MLP neurons of a small language model. Each row is named by its layer, matrix (gate and up: input weights) and neuron, and shows model dimensions 160-255. Each number is 128 + 24 x the weight over its row's rms, rounded and kept within 0 to 255. Numbers have three digits each. A neuron's up and down rows have the sign that makes its largest values positive.
After each neuron's rows is what it responds to, as a language model described it from the Wikipedia text at the highest values.

L8.gate1875:099158098149154142151173103161108093145133123148152113201142117135119169113110095105091130126120169152125173131155101097137102123094088117106154154161165158161132149118118098125122145143154118150125164126075130168111139145141129107153129148081172113118102149111155096112124162080168116103
L8.up1875:105130112112131134112141106118113130116141116121120105154077137084151135110121086106100144148124129154129173159136116094143115102138159143136115143102089148140127097145151083098145120115119158079079124136108139090148149157100122152152078094110149142130097083148095171138111135073136077147
Closing commas of interruptions

L8.gate514:164150163150125132134126149153133115124182167150140114130101187090124155133141138107120155132089111114117110097118116135095125124131102158134149151134144133122170150122133133134115088093133151114108074154120120134139151167160113101140130156148164122115069140122149152100148107091138151135
L8.up514:149130157139133173131152188116087134092102114152135169103125108133150115144136100142114137086148094142149156133123123120143117124138117146119158144090172120175174152105098129124139102104120115166141135119081066123108147166149118143143127137143138149124126107124122151089134119115124170092
Nationality and place modifiers

L8.gate16:061100106119129154099110116146144097161126137140109129163137132131102177155124104096126176106119153116160140120120123149144125141131105157099083113175090145107113108153125144128147115140087153159173152123127130136163118105129121160115112174154104150115146110142120114132146127046141151145
L8.up16:139114104106152125140138097088116154140103092186143177143113145144104105138151120123132134145131139105147147080081107155126115156125138125114096127138118146081162114115087085137134138146088132140137147171145186123164123114148162099176067101105072158147157125131138155147122129136150131177
Mid-word name fragments

L7.gate1591:087131173121123151097146131152081162153128111102131142143118146095148102124140138104137128081115117098127129104144164125165152118138104139109123134132149131163111123108141107095110132140127141139101087110157146136140122101145072116124153131102161098150161125165078098098086140110115119117
L7.up1591:137104120125113113099128123159140100135133134164123141165103111045109176104139155109114095150152139144126143122124154138170113132132169119126134154113135119157127135154103139096111160122093153119096128107173163140156179066147104123127121084145078110128169086125107126126127138098131121153
Count and quantity slots

L8.gate586:150133163131112170136118128142134150123130157101079143113099145102119145110133121130129080106164112118138129118107185131124126142128156158092145109101136149095114141119131112120074128145116152151143098130098113105115122136136084123172077115105124146134121144150098060126126116155151152148
L8.up586:139094157085148157169145134167143144140102124144145145158137155107127097111145120136151154106155139106158145097079093162147107102150140095090072117129093112138116140145110168123121091159136154160110119131085116158136147147121130101130171160124133129136139156161130128130087140135128133182
Noun-modifier tokens

L7.gate1309:189150128140103118121110120122127135100135155114115140189154127136111113124149188142145109114115178184090118098137115114113121137134126069118088113077123109133131113135144116134143098147127126153107143107108141098121112134192095113165140157062096105143141093156117114121102175132154136159
L7.up1309:154152143093107111099107120161130135118188132126141125155127138092139121147148125139101152100136128140113167089115124102173080137089175149140148122066118143169045130136142155111130133127125175138089115137100122146177128138181106137128188114152109094128153155156096067113145152133183105090
Numbered-label nouns

L8.gate187:087129131110131126144124140100140107169090145123142136154135136170115149147137128139163104115162078135150140129143082168103154116125128133151128149094131131089133110118094104147114110121106137122107095103153116099094139131128155146167096102150138145114125112109133104150115120115120117138
L8.up187:087160101074200099117140126126116110128131137141151134147127145097127129116121114175131134146180133142111078133164151131117111131123161140170113123117163167122109125106134100143117130149066146126130083112136121134108101113139105120109158149068127126147134128125130134153130160114148174153
Clause-linking conjunctions

L3.gate1270:131139143100164136142147107127159119136129144106165153115107126154096138147134112130117131125111157093155126130132146178135102127121126136146141139118136094108072117111154091134131119117114135133146096136158157110132152123130127119147127182136131122132155141154119135117146116103156134131
L3.up1270:102158137122101140102121120169144125108133120174132140093136149150109102130145098160156131127108115078122138100142150136123118156104091151151135151167155124094142163142073120105108109147124158132127108147202171124153141103112111098137113133096124109135166167141154115150130120137144144104
Sports competition vocabulary

L3.gate1827:110140151146134124120138097117121119119114144115101089099124130119137137096172115087146086133106139106089186156161115126079132037107116135142136133048125124110130106131096105095102097131098121123147146156135163069135130122125131113109129136161141119123153130123104180117146115110168153139
L3.up1827:126133090118142128101150110157141140125124104133138153115074130095097090103135151131143115128137166154142106126147145111105109134123110142122121125127104165104120201132135135084158096106087136108106103072129126136114116161172128126142127176143129121160129143085119123130146128087150160148
Commas after phrases

L3.gate25:105080117127126141139134154139064135138099124131111119127072153042134137124188158146154140172151125155118159090129141106129135148126102146113125119131135142156134139125117123114108114122126128143126113118151110132113180132122109095100133162110123119139141127175107141130100099113154122156
L3.up25:140130159113106114132121138151102134128055164164113166115100190051124165171167143124151132161168110135127143103106153102148141150138125110127142112112144142158133143097094118128111128118115138144120114089152134135142156140177085121123103164084100160136148109147132122122123148130143156159
Counts and quantities

L3.gate2031:109140146085154140139127105133119144117168165157103148129113155130094118131126113129152082115110113136127091119090127148132105142091085117116148141143161115135131125121115096146174129149126123131124176159108121102091140114111152085158181154139129116179106144167121123163100121131161121140
L3.up2031:150114136122134097108127155177059117161127106164145165086147128130135151152137130162124126101145112109108099074143133119100152141138137155145111116133074136103128130146144133120169195087150109144190111118165139119083120088137135133177164144134072126154169136128116107156121161140177112178
Word pieces after initial N

L8.gate712:126148121105109100148104152120100171100155146117146112109167081140104154120132139143154115130104191163152108101088132124122142133138145123105112130125149139159146100097130126118115118160125086102143138100137103147082109141106121095115094144150175140125106152163134153048169185146108132108
L8.up712:116147183107098142206125135075120177151151179151139156126149096132111157153141133100100125167145139122101142106094112133107095115135133116137133118180115117110099092076120096101054141105136137125151114124090126144131179117136143152145119157135088119149102121128116138073103126127142105113
Word-start fragments

L8.gate1751:128168117111132102100139140119113093123145123095146179109120131121096162141148136122122132132096120140138113113146125121134168135158125105077126174129116122138148158111148120134107123189108176116120047076120092148204128104128070155134127120112121086111137147164133156085110087103149088124
L8.up1751:150117105074080098149160133145141102135137132141059127124112125140106171125149138102114134142154166120155123125176129142116099144139123146104119160127133129157177135124125107169116119145103116163125074120105108152163141141129069132175101140112127073126163140168097152108119128137143129119
Quantity words before nouns

L7.gate885:106096112141119127133132141149121109137122124103110148128140136111170161122133156139095129124151091135128157131107122143126108126115121183184163150130111089160123118123147128169138087139134092099138104118125093153119168148111124158101117165124088126127133146133135168128117090120154154071
L7.up885:150087158153123166115113094155092133119155170152126160118113080099138116132131154156159111096124129151111141120159125158147145118143165129145162149106105100116108109136138130105145081138129164110157114166137138109148129163144155140150123140129129194097163133159127101124133127187138109147
Nationality adjective endings

L3.gate533:155140139113146176146125112115127136118134145128095122140096166127149087149112122120082120154115123103083117124128159116136084094094122143122139137105130131096124096158106150125093141118109114127082144110115140121134115112160120119130155142103118141146144066111130089128140134132138173138
L3.up533:128126082101115103156163150179121108186084122095133143118111128100125070133076119109126120077129149157116157131130141132102107107114078164114181146136153118109136127150136158134117109095096111112155139126112152131162100116146139129109142116145111129130107107096112115113191166128107128120
Name-completing word pieces

L8.gate1443:169081157140118155145139120134106132151162126141117106134106113152163129142104126125142129136116120095161101138155156122115137110145127109122133098153133114123122112126181136120127164107143148151112099132186134118119157071135126143120154155142147142155070155121137121138169151103122109162
L8.up1443:125105144112137124143164169131129087100096162168131086131118128143101143155122143163149116147145110090123128127169176117070129111167154114099152113149137115109150097099144115177094109147115139114107163123151158116132140149159139112130136141143120114146060159119109157138134138109140106137
Mid-word syllables in foreign names

L3.gate1013:133119134114179116138188150124155145145108125104094137110136136156105137114127118143097177151099101123126136161116146098133131125156075136152150129159118112128127143126108101123147093070157131117087169122112100129115139117173122119133122160118110136127145154171141121114190156121179144120
L3.up1013:079109114115131144111128142178122130132172136127161129170120124141071128143101118138088104133153132144139104108172118170131136116143118136121128077115114139100136128151094113137093133157114147080119108152137101086099128139092155159113158147125142109117152120128110102136126158151136149125
Reporting "that" and mid-word pieces

L8.gate1371:173089117119130150129129140106161071148147161127127151151134116141130143127123129146154177142117110134115123125153131144135135120116131151160123108107137141075145147094133161132127120104047128108145128113135140128094168122101113181146135142121132138136120116137118091157142086120170136174
L8.up1371:172148123141116147105116123123140120150148103163161148125144100124130090141099126106062137120109139104144141083103163140147147147119099135159109137070122141102133114142127079095176123144160095092149186089161113119101117108097132146112119142138177121136107107135127124132154098145165130148
Clause and sentence boundaries

L3.gate180:143134131102159107104154125141096148142144103097136150111124116117146160070123118126092130097128084141080121082097120125163112133121066132138153109116160103097147181097103151123140118136129143093143137113120143106105131170187149126187104130146110137097150138141131123092126128103137148140
L3.up180:139119154141139117114123155122113158129112111094134104123150089144162157098147158107099155097116128163100133100105118121117110115121098163147157159133157124131163177156145127120151102158131127120155136113135138105122125129206140122128117137143091119161093135142131148082108085113133155162
Nationality adjective modifiers

L7.gate1156:148111171181082096141166138151091110111176141113137120142109145137124125136167144135162107140123120112106123149097127121152170104129105119092156126151160138085174106112110121099107155121115151165152138145096133134143153132098152117123142098116126106133176121103116107107116126089122134156
L7.up1156:146127095152168170141126136147135128116128127099110119133133125110153156140130129105154116109150114173148152140116094078158108131133161150103129111134123169134114179150157116120101120093071112113122105117136124107127117112117123100150084144168119131080146137145140137151119120099135137124
Clause-boundary commas

L3.gate54:156105096123073127138122139113157125081100112108098130114116149138146167117128144149142141115131181084136172115117132106151130156140136100117115106086142119176112130135096141107114120141118092163117189121125143153116115128171117155122161133117130091124155126150077110134152153145131113140
L3.up54:185151122146128175128142117131165126124094092122120082122174121097118129094136157158107178155115115125150118131123108098149154125134146126095119106132137130182085150155105153159142155117125141110102124101139132144113109132143162129137128120079148094116157093141131104095097138138157138132
Word-initial subword fragments

L7.gate776:126127114152145124101181112164113117108138170134165137133110146098100137118135123137161145208133115104137165139117124131117153146144110110109133096137112124092127124130118119123120155106190094164119114105110124077126135125170145100134091138161117148096124162111157107107130156129157126162
L7.up776:143146164130112158104149148143126119125166124121163134105155134105155120119141099147123149129127088117082152106129139138123149150132099142099105130130109132159132138144129147120130122110120186131150093120122111147120141123150167161145145117142159181131131124127116139111078115129128107181
Predictable noun and word continuations

L7.gate1855:097155138126125149111111118122124084175132145145148134089121164175129157123114167146115126114169161147153167118136125135129122113117188134102113113132130112103102142135115098106122146114124077115152128124096122121138166136121123137113140117121100120098095118120139137156119134134156117147
L7.up1855:157141139098135127063158127099105136168114138150136114152139125147119085105122126126136136158160150102122141116127089113105084120098159123093105121141132121136148137160164105167119133115112122113111141119122133108128147119150128157199137165161155116110144184143123086127163148117173133123
Time-span event nouns

L7.gate763:107088118098137139154129137152093121141114125128152149117149124114120143118106164161136094128160118119109130155137137113118111141108126091077108102142154124102095138125156143107076117096125126164146077138060126103158121111135144097113144130119160123137126155154103123119116167165104107102
L7.up763:139121167099136101084097076131128101111157128167142139116133092168086141169100167157140104163164118141112100087143138170131098079149110147082139135122145115157146155157107143138137115116106148137109124108151158110107145126101170129106126141104138179117131122197165090118125118152098147167
Temporal boundary markers

L8.gate1278:108097127095149128114113121144143095140091119149147113152126134110128147134147157136145125146162131112143132145160097126138134131135150116161110090129117131096106123142132117182168075147109128080067133094174179117137143119120132132120104132127107134129131124121091155086112142094122118158
L8.up1278:097086169121131142126146126157121124128116162135136142132149124156163133135135134107144111162112099154104125123133190157133076128090132114150113118143093114154096114125117147100101093095110158124090129125118102084105152116189147150164140095121148149159172098149146111132124122097151118160
Elaboration punctuation, heading marks

L7.gate1925:110138123078126172130157132109154161181109111114142149074177137154113118104107144109125164108135119155127123140144111126074138183148124109132134146121145110162123147099127129140136096142122162105120146161091116104128133138112125127108143130119090155153117138127111085112109174075132145117
L7.up1925:107124129121113166119098160097132070138119096156132140122138124139092145161101148150132167121128109107138166146123121084095144100103121176103105092133144137135143134121072125104111096116178141100111124152065133160110119144118149145155140136123148162141100112136107113114119142102190129116
Clause-opening relative words

L3.gate1578:146143116175128112119135117143124113114125131129108112143143134113127175124147125146131136162152128114127121117109118086118093116170075132153138121110163106150090148111115113150107136126112096145139138111112080084148116142161132102162146158133103165091149105168068109125150146138139133143
L3.up1578:115116138172129097113113122085134132145106124145140125148113118094111146098161146158133114113130134150147147108138161103137097115112126172131139131103141147167121150138116156141079142135118141139171106134132088124160135115129144153150144153099124162121134098132109123089119116152129117166
Military and government nouns

L3.gate1852:172164131141105165159158108104135141132104160091119153139131139125120148085092163107177164107137103098126125162133170194106106178079104120078129155147136152097164104155163129133121160117102133133121137130130095121117131114071131077147139122149155112175129139119119124114107135118164127145
L3.up1852:096135103144095105115136107136178148162118192115144105150153138146149133136130120098112102148131127114070111064133073092174120081121151128126194144105146134096129167120157125120128094107162086147181143086094141133153188114083143160096163083116124101170098098107145124136176114128112121119
Line breaks after structured entries

L7.gate752:113122141160101145128140108136084123153124123129142102110150123108126105131141122126110132151084104175084089100096147132134162119120115134087109134168123140094145128132125174139149165117134148113096168151116098114157112110122060080144135184071154136146137090112109147122097144121132122126
L7.up752:153146079148173132115193138111122123136165132125131137140124125196103106104165130159182126159148126138086105119162151174118088135094145115142117154135134133089149124093065113120139114133122136139160173123106116100136116138097128099152094111147154109171168148116130153093139133174125143117
Mid-word proper-noun fragments

L8.gate665:128126072122147143148120107147122135183162098129156141106113113117103120078152086152129091150128131145152105123119163149121114091156144147110160104116127129151134097168122122138142116097146099170164123170117143119126082111141133102135124124032194140132166156072117107125139171114098123130
L8.up665:131086139116150114104099108142127137117173147124182135101136144145101142132138074122130152109138124134117117083129113109172118099140136114083153147130119118158119127128117137117098136105097152129111101142127115122134140151105126110098127118100116135117183120116131169151127154143121108120
Word-initial fragments

L7.gate445:143122131187101114127133103109112141092093129105141140113130155111144167111156115131122109144090107144102125120106124166121140117147116182110116144160147130113182158112132125150134110145136157156136098129100125111121129146095116110158171100106133104170089138108113112126111137114151184177
L7.up445:137076149106183104097140139096132105088111129131129107120123101118097126106132141132152111135148118163133131089145124103167126126133154093124111096144152098137163148097138120150121182136129174139153168121122176158175099105081142120133153117131120110114102179119167141109135164125120155112
Mid-word subword fragments

L8.gate1768:115104116106150128171108138144152112143132114171146131150158161141102110084110129106146153131120158150156133143152137142098133129174137133144136130137122104137104053125116113073143132119141101104121117118147123110122120126067135126128119121132122137143156170091115086150111074110119176134
L8.up1768:125135134154102117143074147103130105117147160119108085101153156121141175134083152155144123111066158064154120118129117162130143112148112081144132155089105154152114141079125157089163115121153145110146130117129197118164131141122144167123120136172161088130130150094144165100163161152094105184
Subject noun-phrase links

L3.gate654:110102115134145136166098098125112171124150113126140110123135131139118124135161109120144160105101080132147094168131115141130129125104148131101124163130144123130138101131076115132126138134126079067105141147109117131159101117163136108116146118155138141125124100126094094112104158160110149115
L3.up654:109166122152116132114072116129131137123120105124113108145107095133120189127155170130106128135108085108142115123161099098153099107124115117111121088130135162156166130081149108111090113146134119129144115124141099108129132133135141140171151099127086137094123150116124114132140128120099203133
Tokens inside work titles

L7.gate529:100121122121142110153103135136130116133116116120087104140139137151132160140143171113160157120110130084171164168113114142113140113183176145168108098140119116149175142125149149104087109135150138135150128138144108138145106141128121065103092111095109123125122124090154129137144124157115150122
L7.up529:162137106178188162151131106124182134160209170121108149150111113126085088142140084129178154110135131123210161150116084175102133122125147108118165157077137147128165143152114092118125166116121081141157206064129154158130134129134112120168141133151172111122102122171141143110077151095128139123
Subject-to-noun-phrase link

L7.gate1308:097146140128112123104116104143144141146102123123134090123082108115145137116157124111109106160113203112097102115117176135148164131148117145097136155155131150121145137127118131135132080137099113120109121118197098088119103150112135131119145111137113106123154132137143174124144200121105106165
L7.up1308:143124143192143103131180147112125100100082115135118147131104133092130126148161130129156080126143098111147167132110111121154134136123124136080138155129151154121151144110114136117137131153122139130099124129138113066189165150140114140142139111146110094129105108094107161117187117117115147121
Mid-word name fragments

L3.gate221:119108112103132150149109136115124113172092146145136140154162114121132168082157112126098072145117120119080101118190140088110184134154125158078116131117129173121095149090093147125107114143136128095107122121124141099135147128101137135110089108142135152102154125115115148132126141094160170159
L3.up221:124122130117152077112110123130117122131110111118081142092136118124090153155173108149152084124046163117133076136138135095111175113100108141105136103140129140149205148090139126171129114138131108083110117129151094147125124150127116145146161098158062120135102137153134105143116109069116143134
Second-piece "ar" in names